MLP neurons of a small language model. Each row is named by its layer, matrix (gate and up: input weights) and neuron, and shows model dimensions 16-207. Each number is 500 + 25 x the weight over its row's rms, rounded and kept within 0 to 999. Numbers have three digits each. A neuron's up and down rows have the sign that makes its largest values positive.
After each neuron's rows, "fires on" lists the tokens most often at its 100 highest values on Wikipedia text that the model never trained on.

L8.gate135:553490470502505471479486506494539478480493476492482459472501545496510509496493439544526551469555505480481533495517534500496515524520495508514503496514466497458515501485497453514502489491487481496440485455487495515520491499496499501480487533477471495545474515503502507542511489536563477519507504449533477483493524504485483496513531505494497494450528519520468479462516457520469488516529509514512535508465540513500527464491590518457502499523527484445506546501523502464514429529491463505506479517511517511452513498476493491510538530526490479474566486544511489468451490534535489495
L8.up135:507505502513543525554430520514488499501513494497537517496513550467540515473507477499477502489482514506495492477516479497484544510467449505476514485524429505477511490528528501515486513486467477524488510499552540488475509472509493507509508488474482477482506501473493462510513513475514544547485481482544501502481499514481508504506508533507486501485487472454470487501517495497490494487480493523466482506502499467536487500475530509453514502456535454461502534456524468569465505538518464485469510497516545457528480524475493466531538518536448521545512472496481526493484527484485493502
fires on: " the", " at", " |", " National", ":", "g"

L2.gate38:451494520485479455486517505558522517480525489513478509558499502501508478491482488485526452476451462479546497485528490506555540524496547484463464493481480442487511477481530505488478458503509562514493491490502500508522475517506544540527498551481511502493474519489555530524464466509492522481497451481499547479485513508540491462467500487506511546547516470524509431464465522508531486495528517469533514469524494526495509529455463480435489504500478469496527460515521522481515471512484507532520523466481550547492459545497506523509483475528481536512502491525543508523534516527509506502
L2.up38:524476478498495497477522508509487484455482505517492514518493520488489496484490525473498457504517482509510490516492489528495477548502541456458459466530508493481491493526491484508471468512492490525464508522475510524502505533509518502527489456490535487466510508514476519503485539547474527476509484514491471550512497451490425495481489501505484479502495515481451521463500510523532515531511495493519582504500502486444515493514514501505555525484505434514524519485534467497548530543497463495511512451503468528538538559508553536493479483487503501473486517507457509487490504469477512520
fires on: " |", "|", "it", " hold", " or"

L2.gate640:511523505500472501525520498493493510505493496481469491489468505450476488503504473484492470496470535489466521505517522542514510510527482524495519434544500559506464478524493506533511483452557507466483524483525504492484525457478507524531479487527508503503566457490479487514510478484511480494527486493433466499507527475486482514499479510498523532517495549505481473508458474500464507518486538511488509536472537460504472483503471487486470563431483497505475520537484540505508461448480478513522498525488516479490522497499512487479479510506505522524484447529512513543503523522510440519
L2.up640:520482519546520512547559492491485522483513544461471486495496527505514507493534483509522457498518525499490501479502473510481510473483498507547505447492566506451448473502503473519539464493513451485487480459496537519476520473488535504511521531531490510534534514519471520508518487491524511494470495495500479487462475486531514504516480505537518527567504493458515509531495542499484490514507489493500536516474485467496528484507454457565497517468481480517499497521470526529472515536492463529499517511510494505491478524482523503474520504533459541560486499539445544558537493484529487503
fires on: " and"

L4.gate668:496501541470481513473476495500496506534515493497518540496499510530510530467502517497502497505512460531480493467561477509458530517465545516500488499477498499498514509553526492512492506474504499527584513518536469488508452517500516455472493497486499519523499506521494517501473495500495532551521507500516504489483504484457496481508489479488474497492507543514480502494469506486503534480493515557567515490485469497527465522485511513488476484561488538494491494520516477503477477488510524449476520511503518497484458514464460506519534526514499485484520515528515506518496495468448480546
L4.up668:503498511479460501497523478523468479501525472511511517507473473505516495485492503506497505492486468506491501471511474505455498467547536523503504491489509488497509531503519495507511540511509512504515509481512491504514463519513497457509496530507500483496504497529495505501492529534500487523542503499560453529465533516487454538541473493482477474449509524531512554486478472527512506494465512520501498505479481474519512511467506524539506490499440497519502476533514471504478453498480534495499489492521531524499491505544476503520529524510481543499510454516560474480566496506475490525
fires on: " by", " to", " of", " after", " for", " with"

L2.gate213:467507498511509519538496525508511503473488500540500470515501524471505512508492540488491518492479469518557540502470462473522496536529458503490503548509448529507534482483497477545496520499482475513461533506503563493502468507479492511464516524479475473488531491501515529501488521499503492539507480501471486461483504496498578512519519487493507478502493520467531499521496462517473509477550472475479506483531501515422475494495473480512509477515522524489512531480483507531506496507493479476492452498524499509514485535510517530495517513523533522498520530483507413531427486513483463530
L2.up213:501497500484499502546496496521550462551513523492509526498516483465500517525495488563476511503517496549447494507527513492526479492479468523493501499524486448441509501474497486471479465498536554510543512467495469469482511482490491474517516459533503499494505526480504499484446469533494471475509517452511554515502548532491520528531497525489434485478489519476473475514519493526528481482500534496500509470536483498486483495533488494488519552473531463518495507498485513479540525477492530514520531530516514457460493463543555480492481466467526529523505496535524460534473496477492490438
fires on: " do", " as", " than", " for", " before", " to"

L8.gate394:495469507516557542462553505473470509511489504494498473494494514508480457502488510449481490496516503490514553497480520522516511467479512495530518496532497448485538508541478512496524535491449560477494531515465488488505535495519557492494527517486474535477513509494542512498518481493497454482492517523507487530474525506525562498490530537477540496462547497519460488510471502531524522485527495509450525437500483521509560519508465480498516462518503477517510516521507470534526519500516464505475549528572480551493510531505514506521502508514499494463508489525498533514517500481478475511
L8.up394:470516493482515519518533500489478484508465543508495461476536477488515506481534494523556507521528492475451506498511498518490516492497522501477516473537504532510529508541452490521493484473513513445486529465494519529546555525443514498528511499512502500472476510504548509457499441537492533465509549494533493531477494505514559515505505500487484493498499474475526454466499570485469492506484466508517510439506483497481534449489536476504517460493551467494505451473495478502517489523491512465460511510494445540509543514465468495505493481520473507516488456496471498535510490521463463494
fires on: " T", " J", " \"T", "T"

L6.gate608:505463525427499470492525497502466500510457477454517494474490497519482502488477494520521489515506464503488516469524496482520513527514544481500500514503493518495438530480512492493525502499481534463474496483551526487519516472480464478501564510510497492457471505500505528465489490494514478510521531529531479448517520541510508534501466509528502495510541480541529530494464460501502493493490530491502471499533442517517499498496482499503504449517502537502524525540532506487456516492516532489488468533497514480517530509489504513536536545475477502540495512508497452557572486495508498481
L6.up608:521488503475465453503490478505529497510470472452514496473489493466473511532515509469486491478499484535464528477524458490508497474493495533514482495543494472531475519524514490482482497488506535523489529520494504513508535487500479476504555483485459550490518496533468485493484500498489469512442484507489469469509521527481472476572497497470502509479551506548509506504477480521473463470471504515497466490522543500514489521518463502521504438511517556501500520563532531500480477422511475500502471511512489512498522501534545470493526482489511485465502472503534497485519482487511520449
fires on: " of", " with", " wife", " to", " married", " daughter"

L2.gate41:495492444506534480513463509476533480500514514545486489475537527533495513534514538504475497455467487554512501543517502533495510518524485523475451473510511523490504492515483469478532460524451546525512500499544465497543529524482451499513484505511499484524503509505513545524470513440491512532509505494490458479557554494509497520511507507476494516540458503501501481470507514497506513481546500464518495505509537502484542479495516497464509532485450525483529509464535540464479469492511509530483513492490476496481492471518469507512482483513499483472502475525517547538513463487504503509
L2.up41:450479465494539483520459471555524501508478530508496497524558515493538540520500536489472492496505509553523514505519472519515504477481534481499486451519488524477493524488539514506465488481449534545512511539527458495518489516485475500496513489480520520503491491515530504527479456495494486526519550499469511496474508520458505484470500434447499519528495475508484523501536485486507531488540523470521467487493516475507556482543507485517472488482495525484510488501539499446496452520542465540516508509482547507526469466510466525488473499540514495500504470472473512533500454443480478515
fires on: " is", " are", " of", " were", " was"

L4.gate831:493478519552511452473467508513486509514511506517518484554549504476492491473453506526512495499506476458493514470514456492537468485496530510506544558480522443496499437504489499508518513539540486458478522491531490541449480520512494442500493515528522482498502512469500498547548513490503490492496527521519488513495508482509473527506548494464506439478470503490525503513499499495533476510491528502501506516469481480487549501486535513477479498500501487543560500493557515476510483521507517507500537488493514525484500467499520467489502508484522486512531559492512515532485518530506529512
L4.up831:485487477501505509489504476489504487523549511506518487538470465500531510516504530486523549514510536491558560525518491499516476535499489545546507493443505497483510447505477516519505480448464521482538509530475532511526420519511506488498510497494545471472473480452448483524480501558513497514510510534430500516510431447520497489509517511520522473475519499489504500505490467521473494487497497496490477531517499503479513504548512506464514559492493490482479510492497532486532534502491501518515497494465475533513497504506488507488462475489466449523499509496513493515502470539505478497
fires on: " more", " other", " less", " better", " further", " another"

L6.gate747:500526557490463510480517505507500486533495466497493486477507476492500453497463518481528480503491544434512470448458505510510542510520506510436522474528474467504476478493526517521508491510472483472491505450461499527490497457436466483458512500509492512500524513487500523501509518513521479478495539461501457487496537479493437470510485503521514466526453511483491480486475478518501509491569518514500487488501505462512518500487505530482489530468508518498535499541516482517471496511521480510516489492503527497474495551476462486526494518507499505544473516499522518530542494472488540509
L6.up747:478517521505538459469515466473510505475497452510503510499499462544499532536536490467525502508473452488508514520506492508553512499537538526499494521488533483560510488547484514503490510487504506490484491494491523524524488479459508486533489482522516501491520509495534502508483501525456506491470476500529510439505538508481471530456508524516507486528520504479485477485480485573465518481451474448488481520485484484494506516542482517512533492476508540485473474516478475521503481471490496487470499519465526523563558495488473481491478516457525518483532516473546481489484515483511483470
fires on: " and", "\n", " ="

L8.gate742:516475498462487524479533507497483528479521468455541521496518552442492468471543519476512501508490513523458505470523491510470496511494482473530489528493503485493502493500518518476532503508442471470509481520520486505453516494519523506527519477501527444486509439483454482477540513503461498467540525547523489506518490494512516526479526471487497526540495473506498514534503504507522471500535564532501528530514526510539478489550485497515530466510527463483521468472501476473508459496524550447509444490507470517508527504511507455567470491526434506531528517483508498501467526476486529476
L8.up742:551442513507513471478480474502568513536486463506536525507472493478529492455495528504503499482522489488508506515511511490484518495528490536479509465482490452518492541501493511561503465492482507453546473511492492443510495483501502501479507534459500518503512494490533475537527466567557485441522548499497480512493473508451498516511469524496489476511525512522513505485492503501536508531450506483483515498501501507476497480508490535492532483505500520556497517517465457497526498455494480505519499554468523513490490469505496476481497513519486522521454491475527470477589551524466502530
fires on: " r", " s", " n", " squ", " ste"

L2.gate509:494535528501466514494514536467486521454480473464535511484498532505534467458527473472516480508476521475491533542512479514518511488513493486496508484507507527470578507442484520480542468478492492525473505533532480512487496474473481501460461474457503497511496526534513462498549505509479499504500503510482507499546494530493494468511517525546501467523493503480506477466492537484528497478503480480562496494509459510504497508478510520454471505518494504534484502483525524514542501504487531484473514489462507542495481514505500507497492528506504526453502531484511480528511483505467487491
L2.up509:437473466467509492518494504464492531504508543528506481539524508477497522438484494484503494536467521482494483526559497499496483510527483459513464479517550479509484493494456475472494490467483465505505542474522476521466537494479486494506521495524549533523525490507488515502469486524514483507492523503467522464498494446546508444455488547458507523524482516511556493480495530476526459455453500473555543463456502508506475469502536544531483461515470503474536519552529499472497495505471492529502516475474505504480457494518488513457488507492487511527520536519477495462524474471508517489
fires on: " |", " 100", " of", "\n", " in", " number"

L4.gate556:478577528515481580462488498484495491525485500555489476492514485518489510492476534513521490508473502536497493471501480516482480524521496533497518525543503494483526476500502513472524499437504528521437509482531467517539491466523530503484518475514517527503547517465491485478497469536502484546504551485511500492499513518480494526490488520502476510498492537493464463502478496499523485463497481480482535502517468535511525483511481512490448528517461537490538490475511540488486496466475507503516495516536478502508501544486458503440482511480506475479503455510488519510523508474439558516
L4.up556:522530509505499486510492412503465508434478495513514496469474465488523495535471535533500511497458489502512520500509526466476487531530509499468484466484523466508497506514530487510545468501513546509495509466505469514501501510504514493524526471509509515458544546533555503577477523584483523548500505466501498488498502485547479497494511538506505510488485529494474451514471504481472493479471500485478523436492495500543504514500515498542500491506506499449535511502529499495483511479508503507530531509509451495489489531497459508494520523505492484508454481525495514491499499489562518545
fires on: "\n", " to", "==="

L2.gate39:544500475538490480545490484503466468567486510493552491544511527467489484525503511500527507527490523493484545478483465514493503527533501487507469539487487511468509496504454552483435529501509535468521520498491475469547506525499472512531493458488504498516481502441477519516487537522480499510520474516496507493533487490521519501512492469514497508514509522507512468511522501558483488475490517467552511477506526535515500505466489494537434502503489511479498524510495557501514464537494501487521477493479484498513526502530538448510556481519521467474529508489492512481511492434485535492
L2.up39:482515511508471475554456472505516500543499490520463533516503531463459464556504509478488494482552518483522467531512515476479504472531517544484505516497451476488520493480460531539499503511495479502512469509558494496491499464504485462487479505518490531544521513518539540504501478489495514517527514491497503515513525519491516488494499474492531492476444476527482478471487511546507497453489547488550506527482531515482467504527531518567502509479525523498496482537476519480512462510494477504535531486491499519460492464555482492488498498548508501526541503482502497551481495484517510504
fires on: " W", " L"

L4.gate2:474491509522477481498535442504508518511500523497514486504514453517490495529495483488489505487491534466491516492490486498502478498521539516502550548494514496506464481549499516487499441502487495499550510516527536488510496496480511495503447507550464506448509524510509521515539518558485461514529500504493506521510461470509515472478511490504509531489493456497494532505489525494453516528476500491500549474467476529534469468537561518536515496471477527523484477535467539499504505504449511479506496474520509521505485515520519509530556457442540505473474465477498478482554477498516521464
L4.up2:436487499513502493508478487469539512521542489519565485531489476433488407533475488414491509465519527490497488496552486484487474521497531486477496490490522505501538443449532483482516490503516496495481490491514507510534478437515491526471514457531510534477494500534498500537534486506492528524470538537508521489495493549504479496518488463501512503473481496499489528516482509508505504532497542533508548523492524527489496547488527495504525470490476509477484514506481517498450511504521483521487555481511529539522532488523491483463531523524517483457479491486501464508534485506508478482
fires on: " L", " W", " Votes", "–9", " 1–0"

L4.gate146:522520465500581473499527503492528499516563519502537446477529514511474496505500504466464455529555493503465491490510507523503460476488535468469526493535460505479525521489504501481511487497452530418542510490501486502514543497513489555482506494506508540452485469513512493493491508550498507458495518531515535527532501504503450483444504538483473547503501508437517435490498492471429492503487539523479509515528502507480505537483514474486481508524469515455494506512480493530483502537512501470456464481481465525524501480506459503512483515517490510511497505518493498505497493499483519501
L4.up146:542511513497499517484490501531487465497527488542501468520453469493461527458525494492514466505560504480514530465478482467512538483471534475487451455456465485535521514467528521470482481483524556505548493499469523499502531476448474523500482510496515524456490509483499477478479503502502531495499495528514476520528496534462461485483517504525503447492538523502530502544490474518482495519515519540489499566518543538489457468491473510541517516512454522436504512544533529476506483497506499474471448470465540478482508521501487477542486486513471534492499500515514518498495478545505539535
fires on: " am", " Am", "am", "al", "t", " Sam"

L2.gate556:488497542533483467481521530464491485427511441524505531503460500495485506494501505517505513516508491506541510484510529564554491501508503509519503509436547502487489506465512478493533513485490462514522496486488482470472526497520544499526540569504517494521528514491501525499507493492479506485488502491509512514511510534510464479478459534503514508463513478545491484480500567494499448554469504493475489502512502529506514538493527509486462509500475523498501520485519504513508536542530492498514525524510518504474524501457483547510444468486450480516494520506494530501535537460546531542
L2.up556:516487471486498483487504476497496512518491571459457521486463497467511498498504501496469474496502550471495550514482522514479477489471488524457491476515493465489507508488472500523537509506492515523516525442528504521511526492513492479508454428468524514536493507477534482495485527476508467484510508493471466500533467460524518539408503468506497549488493479502500501509487465512446481437478537512515523464492532512484498500511497460544516529504471512540489493468509519511483551465519479493473489535504477525482511505469498454543485490488499486487491475521464488481519552517475519542
fires on: ":", "\n", ";", "s:"

L4.gate4:523486512445471509522516507466524472493494526538550511524499509451523495496512497513520470526457475471556513498511519503509482517516470531475531463493508485499512492486494480525536516538517445521548519475489486496540452494483490490493497462448499481487524485492498535480483538532521526505477490496491514477463524553552512504500515486503488502476518512538483501496500518493519482526472511498518501522513516572470485465473514503490579453512514497506476516486447506473458508553493462518527489524509453529512503486504506543472450456536499492514432473547530516513501511528517488513
L4.up4:509491519498451494489517486501505470509556544535513493447521509497528471476482487482515457520458466487483481478512516457505512506539479526477509497447520484494517474491504498525511469496493485544503518472499492529497513513469536485495539465497475488489514480548488507514500510502513463509505481467532524513491492520522519530504492514504490494446487471470472483544476494509544479538514538559455509509545532507498464481455538496484525489552491463527485488494457478498488485511471487540485489474482485502480508464512518528456449501547482511511499488543523457507475530485464478459
fires on: " as", " to", " appointed", " named", " the", " for"

L2.gate269:466463487468512543536469512479494492556506550522489516468532526496498519491515520481506528494469508526505525513471508470481483493502531449459502539503509530530508517524501508507522532497472494511516507482509542525565472480434506489486501485501513534482475541499538493492462521541518522502522469501483504478511538485473525517514506479473507489486500511480527471513505486515476502535514504537442518507490520425484487468483484482478520507475486510515489492459449520530473497462537478534495559479465531502518479489470520486480469523499501486522536449495480500504463503514512491446
L2.up269:474509469457491488518525494519460498515521535488520494540516468491460520501466507513520511476474510496484492582513465506456517467501490503493516491532517520512565517498513513466483489461471492511513525522516466473535512488476497469486492507499516498474552512492545478491537535497548538487485497503517485510461471508519490498526501535450486504521471503465490528486497495505504477489566506475486524474467532473484535515518554505537534485471512523529529528504500493516531504479493502533517503480477526496467493521541545508517464469519521464479463502489501497507466492487499496485
fires on: " are", " were", " of", " among"

L4.gate231:476483524491477557464478473485531483508485515511496477501504470535518534471506523479499479520550425470515507463484486526504496444519501519515481509522492512508488510566474508484521517502489520507469533486533456471546513514506501494540480450486537473483484495488516496473522501506461511497506491497514500484519452496502515529512498517497500488486543492560533526508489516521526482468404502507497488453539501483499534510519508504497483516512517506506491531472478526478542509506479528477468504480459507537481454436510499466507544508485494555538507496503497510470468496545527516481
L4.up231:553533530451467501456471482500522515477495508479522571443483481514483499516483520509521532496504479540480509506514499499505536503477521466514467497470473524508465498503479489486498469474527512524496500534537556509491501517505460482503492548528481473486489494485506507512504488500491494488537519509492494516487527545530467495504457478505473486463475464492541492519525493491512489495564475522485472442511504517455506521482471518477476507499500522513483469518501476490531510522455506522504477507500467447501509462503532501499489494529518442523492507534528473483531507508527497497
fires on: " |", ";", " 0", "\n", " 3"

L8.gate391:529461491544493479519475504494496469497493492495487505454469498493507499459496527527500486492517495505467502514524503503517471490513524540519469525539486466491492494542549529485467446488476508498544530477506524520539462564456485507547500522509497544458465498504513528441448494431477483498492496473545460545488438491514509498458526516504439509490508500535498528470488501510494493513455496481454498463527475508500505484502522470474479505474532487527487521546516509516511530503498498497549508518495470540505469518499507524519496550526457490497496513526512493491519521494499474473
L8.up391:491512481467509532467524517527507483515530474489523518502431491490528520518488515507487476528525493528499504507491497500478496475521502521484508512515483448534482523506480549487536530513493514507510494528498521479434489491517515493492519517499517573432509488515497524473458429549491458526471531493487501525492494465498494500479482503470496505526494524540523515484500535523512417516528476500467509479504494508483496504528479461521498474451524490505486512478491472478534511487520477496492500544548519499492515504492500506502512506478486470500498501517518517544515492434494479504
fires on: "T", " \"P", " \"T", "P", "O", " (P"

L6.gate823:509500489501441519450492464476538482526539502438463468501504485493476473474523569505506503514526512493462490482478521527503523479533604506530479482482513482517505506485496533514481520510495522481491534499483545488478510529464462504507536532499504538474466440512553448467498470517500482480474530459520498524498501470463528542462491515464519512477512488479490517466448479522455522488491499456477534495552521484519525505471528490496519440493537489490507533536527473510504558508519529480494517514508522495550467478536519504516490539496511468495512515499520523527519501486487467532
L6.up823:509514509501453532528465468496457507533468470531488490522487495548490514480524533503544467514481504486541499487453495518503475522559497516522509490469506484512489541492473505448518471491532559500506516524493506510546528491483530438540498527506492521446473471490493456477476452507478514513503507456464507484500502498475517491452518546485454488505492495511579496501414511475513518479487536504507480488467501489508529487493527480527500511454474464520532536521519506452536486496500476516503513503493495512538496520493475519520506484517520499491489518505556504512532508527501455525
fires on: "T", "t", " just", " \"T", " ent", " (t"

L2.gate427:543518482516522510525490498488499471519496476492483487533513522509476522494516499568467521493526462494500471507490513482477497502491536470496504497493506478504509503467501500494529527533475460463489506536489490493503470501475532499492518543512451482488500508500489475497485547480478489529443454528507531483499517507541478511503483473505522523525500539488535517476498489474499486483507464523521475510521470493538493531485522534521504537472490503517503488482509479498499506532549483480510503533502456553491489491544525531476524544520495513486512532473503492547548442510494541462
L2.up427:528481501516496494538473478529510520517518441481504513522465492493497465470486464532486497476503494478518492538499513539501463494455506515492497560493514463543527514521532515511531549497499483475513461476508496477477472488545478477489523469513522530496490514530468470497499485525487506474460516523465468477469516487561486497526519510484482545505498542524525525476483464491456502491513528533539504460477497502447520494512496494510483496452503487513475502500543528472499536501481494482495503507547471506470522530514488516503512490511496518473444521496539505474542456440497501404
fires on: " to", " with", " from", "s"

L6.gate721:517507503460488526478525466531508489493512519496474502486496465488510481489508477484503482469529476510522495458508462520536497524522466524431488516470481508499471510462511494442523546518454472533515540473547468493510492479521512498518476498498502547457511504525535479481489516491487472494474510513513508491475535497516457473488522506558518491541504528511448505498535500561485476530524470522435510507486474492473466493538494472503442505489473531502453513495517505489490487475488491518461518539460503482496498522503467518477514504487500521494549510487476498535526533501536526476
L6.up721:541483508458489510479475494509486460470503488529479497468478489478497513486493485510480526518475494544496490481514550521514479504580497482434497479462506479521473507534530524519536526496554492488545478494447442499523497497449473534476533495479511500483520500488525491515497524510470500513519486485485478502493476470557497494532554522494500495506521527502534474461488514534489457503499456480496536504517466552507472500535496515460477479501468461488511517520530517500485573517567488500470529523499554455473479519512472478500500492505506454483552516504505485462541512515494509493
fires on: "\n", " 3"

L2.gate346:482471511515490430511491507500490520499511533512477484491500513484548516479494522487474430514508537480478507536489539551534495514497518502485486505500498503449511517477477503555498523461481481487514514512504539440496484489529496534505497459492494507500526537474506466551482446487525488492509477491492477470557474480525520473524529522499564500509524489515481460479504506492517513532488519504482486492513508495526492498536491535481496494530513502533551492501533489501496532460502528474488528528492501517502496476503525489513502507456469536514517487472513526494520486542471502486
L2.up346:500526461483437489501520529512491479455542486450502511458515490503510544489485488549451521525498497525513492495539435491507482522489515459496531466525484484507489510517523512497528522501510493528458519504478509490505493489523509530502525499505509468501490500543484461496485501480528509471517509478531525475483522535487482474490469511550511467470522474503450453501506484488527480458500504464498509444499544503530510501548506506514578501507504466504486526481491506497492475492467470490518474482496475507475502490492517524489506505527463453469519526542468463491533479484520472506
fires on: "|", " |"

L2.gate793:503492518454497494506498473470489516513496505501474511508498535468497526453526501524501544437498504486542495504500548468492468476515482492477480480490540504503534470490522513509500521525455487546487529532455477462515532553503521522462499547495507494509472513459459495467506485517493463492482461520467481525479521496508521473509503456501483507532530511498507498512492485494523486518474474487484518519580483527536508489491499530489496515490484477486511504508518523478538533480560512468529501519504512479564519490516511479506518493466511510492488518527481485543498460479478476542
L2.up793:500495481471465466500488531465521472484489461488478524520487512479491498457497524473488469502465465506550523526475529531463493502493528511519499489489480521496513546557501514461523518491515416437488501519507522503480522511521485509531526508549486488503479505514518499526528521476484505463513501521483477533485508521534522494507544503503532517479516455481520492494515491470463513513511499492491524525527476500473447469487464550473497449502501495496519484531505497475528538549502535497544492471508449496487484479507495497493523483517496498509460502525469481473496500542468481530
fires on: " from", " to", " as", " and", ":", " +"

L8.gate227:508479430501474523516470500463448523512526526503514502541515490492494501496488543522502470468472533527527478520489471472502539512452496486483508503516537456502540500514528547558455489483517493488532547511524493503529523509493494472518528485503498491520515475445555485480444462483517481498473500470509503464525502474502536549495530463502509515480515499480520485471505483469473474512485483535497495479494522475486529474518520514485455499508539467481554495484469515495499493498506528440503481510511494507496523493497527458525491581496477535502506483451516528458506509519515483494
L8.up227:495518470509508538465478499479516505509450501496562513496501488544534519494499512514491491494531556476494473514474536510461499558549470532470521503508535491506469522485516504484502478493480517509506516501546506516468490431572490513508476461461470472487500515500499440509479484496516501476518536517504485558489504515517554492532478498497490510496499496548514541506514513492523520474468515512482512511485502482479489524497518512474468518481541524524479518482514477463446525492449504511545501517504524488485522481520497494487548519485496503463504512495462472497529505480553496461
fires on: " a", " He", " |", " his"

L6.gate716:485518528432538506477511485472535492454480485472526472506496519492547470495507475506502504508507494496482475523474497539518464492459490497501524489507507472472442531502518512503512487486495487495491503551501465479474559491536474467523537464481531513533485510521463497531470491499471490528496529478477488496504463517475468479513465502493534489524510519534535512495539507500494503505512528499486486515521515500513484439516499485481490480515529544485474522503465473550502519501499478500510508513493557471510497490481479496490472542465497523508514539494480494487502558448434544491
L6.up716:507496445524532502523491465523494483498506488488512447528538502523491473511505468489521514538541433512537510457435483535492487488509517508482497472490459486493452526484475515551499446544518497469530466507514489508510483461542467528505456495517499514510496521502446516522484519500519503496505586532498531545497482493499506491499519500492480497517479512517518485514516504471571510495486493485500529491509504528497516500474507510532474539569485525529503465489545484509493452511497486516511473472505523493531508500480545471504528499527467503500496505490538494502494519533482551507
fires on: " s", " r", "r", "re", " R", " S"

L2.gate814:482519480483438510468482484476500514511487494489492510507463461496535555514529520513525521462485480519467503485526508500492559440550497467480465535491489477504483489503468494505497494491491526526489496533476483516520503517472487546465491497483535496500472464531503476502490522502470502473489459487470506462526505484464464510526517506500497499487540465489487500493491462517530498539504539515502493464505551471425505485528453532488469444510500526532464490515531505526504473539487503500486477471492513547478520558503497467498509523456484505523520537510502494476515478472509476493
L2.up814:501498484477450541490487473477509531508470471473515512498473520522550480505546460505488485477528506495514526488486465488568498476500502557479511530525519487491491520511504530520513520501493473484486440521480488514507471528486509484500506510523455497481497546519467485472523540468479485461523490504497481499506475503537473500511497522506513488509486479507484520525503514533530501550459483503491509481546520460517539512501501520480519549504484544465462494520527485489530472498554481441477515507491520475470534498487498460480532502528460482514508474478455486492488469530519503478
fires on: " and", " by", " &"

L4.gate400:477512490495473492497498480534528476538486465458496500492467487505535488507526525524487534498498497499493511473468477525522514516491473509464502465484487498461502534526462465446522494491520494500476539481449465504515492508517506493507511495489493476517474469498479516485514514524523518527510522489498487526536485461517471487506469588491479478514517475489512477507516482541505431513497471482487479490506512494461532446479505479517474474489508475503512488449488508534478556521492434541507499534484448491495526479547506483482545503531518474508486491461513536507451473462488516509
L4.up400:546539490465559516505477499537531467505510486466498534500496505488541476508478542500455557484492541485517489498489476507511477507483476505467585476510446471505483516564519537496487536485470521541517517484497460493536502511516501516476504525492513515512502526472508468494475496533541502557505501455456508495494489545475539498546547489535477488483496476487466497506544496540465498522492536532513482503484505507481487495474488546492527537512454492452478515491490464462482526477517489511445489570489476496544474476466534479497492506519473516500491500483552515483463521497487513495
fires on: " |", "°N", " a"

L4.gate573:540528510483506475471475495473511482500476443507531544473526486557552456489487517451482501499510455459521514492477516472508532518495529484487483489519512457490490514539492499523490509551488519492545530521507528468486516498530546522502470528498539483484484519519475538505474480481454505512518519511535531470464491544487484501515504494467508502503474525530522523499523483493472457515441495504496514440483508471537557477485531491532474459502497521524487469507521510485522525499498527496495508534476497533548500523446469514535520466519449560485531508488459504504480502498497490519
L4.up573:464474490490443511529523510495514488481475525505463527534516448464506515491464456508489484469463533497485529529463510464484490502531520478545509543517493473506494485491520475516551473517493461521520512530491482505496485478537527479518490489482504520508516485485509441512502460473489484523479514475487512514542533515499474536451463513520486509491523478512537502479516486512530531524467512504503493493517526483493506519446514461474500498586527543500496499515487503482497473499519460458491564503511501567503486520504498499500472480486518499495491522493515535504524539521466528472
fires on: ";", " and"

L2.gate183:460498515511494524475517497494499549510510519572508505499489506512473541504499502517488464458498494498525488490545511513493491504498459495508521518499540491493495493522516506466496461489500496480507516518501483467437536554448505491547463507463484458530434520522493455508494507499512507478470505504484490516482522454493517508465517484515535525556518537488509487511473465473489525508509533493472497472494562445469561520544520475492467541508511519473442489523476504504526476514515507411515485530512498521488500472499496501509531534470492477526504504536519467473486521502542484534
L2.up183:518425472518507503488529557479459523506489494486492463494476529511508506536540498479458451446498555523461494495524518492517528513546494491467487496475510499467518507531492513500510481452521506511481494510470475501505479489512468471525480518540488510541522532502494502535511528495463511485552497482505450515487496512497492473525506546503511559485498467462507517537474492456487474499486545503506475499506513473485489504543480472510525531527526528508490477500504488530492487502520499552492523526488489507519496535544480467532517477496481475511514477499454537501524501529512527489
fires on: " and", "ch", " &"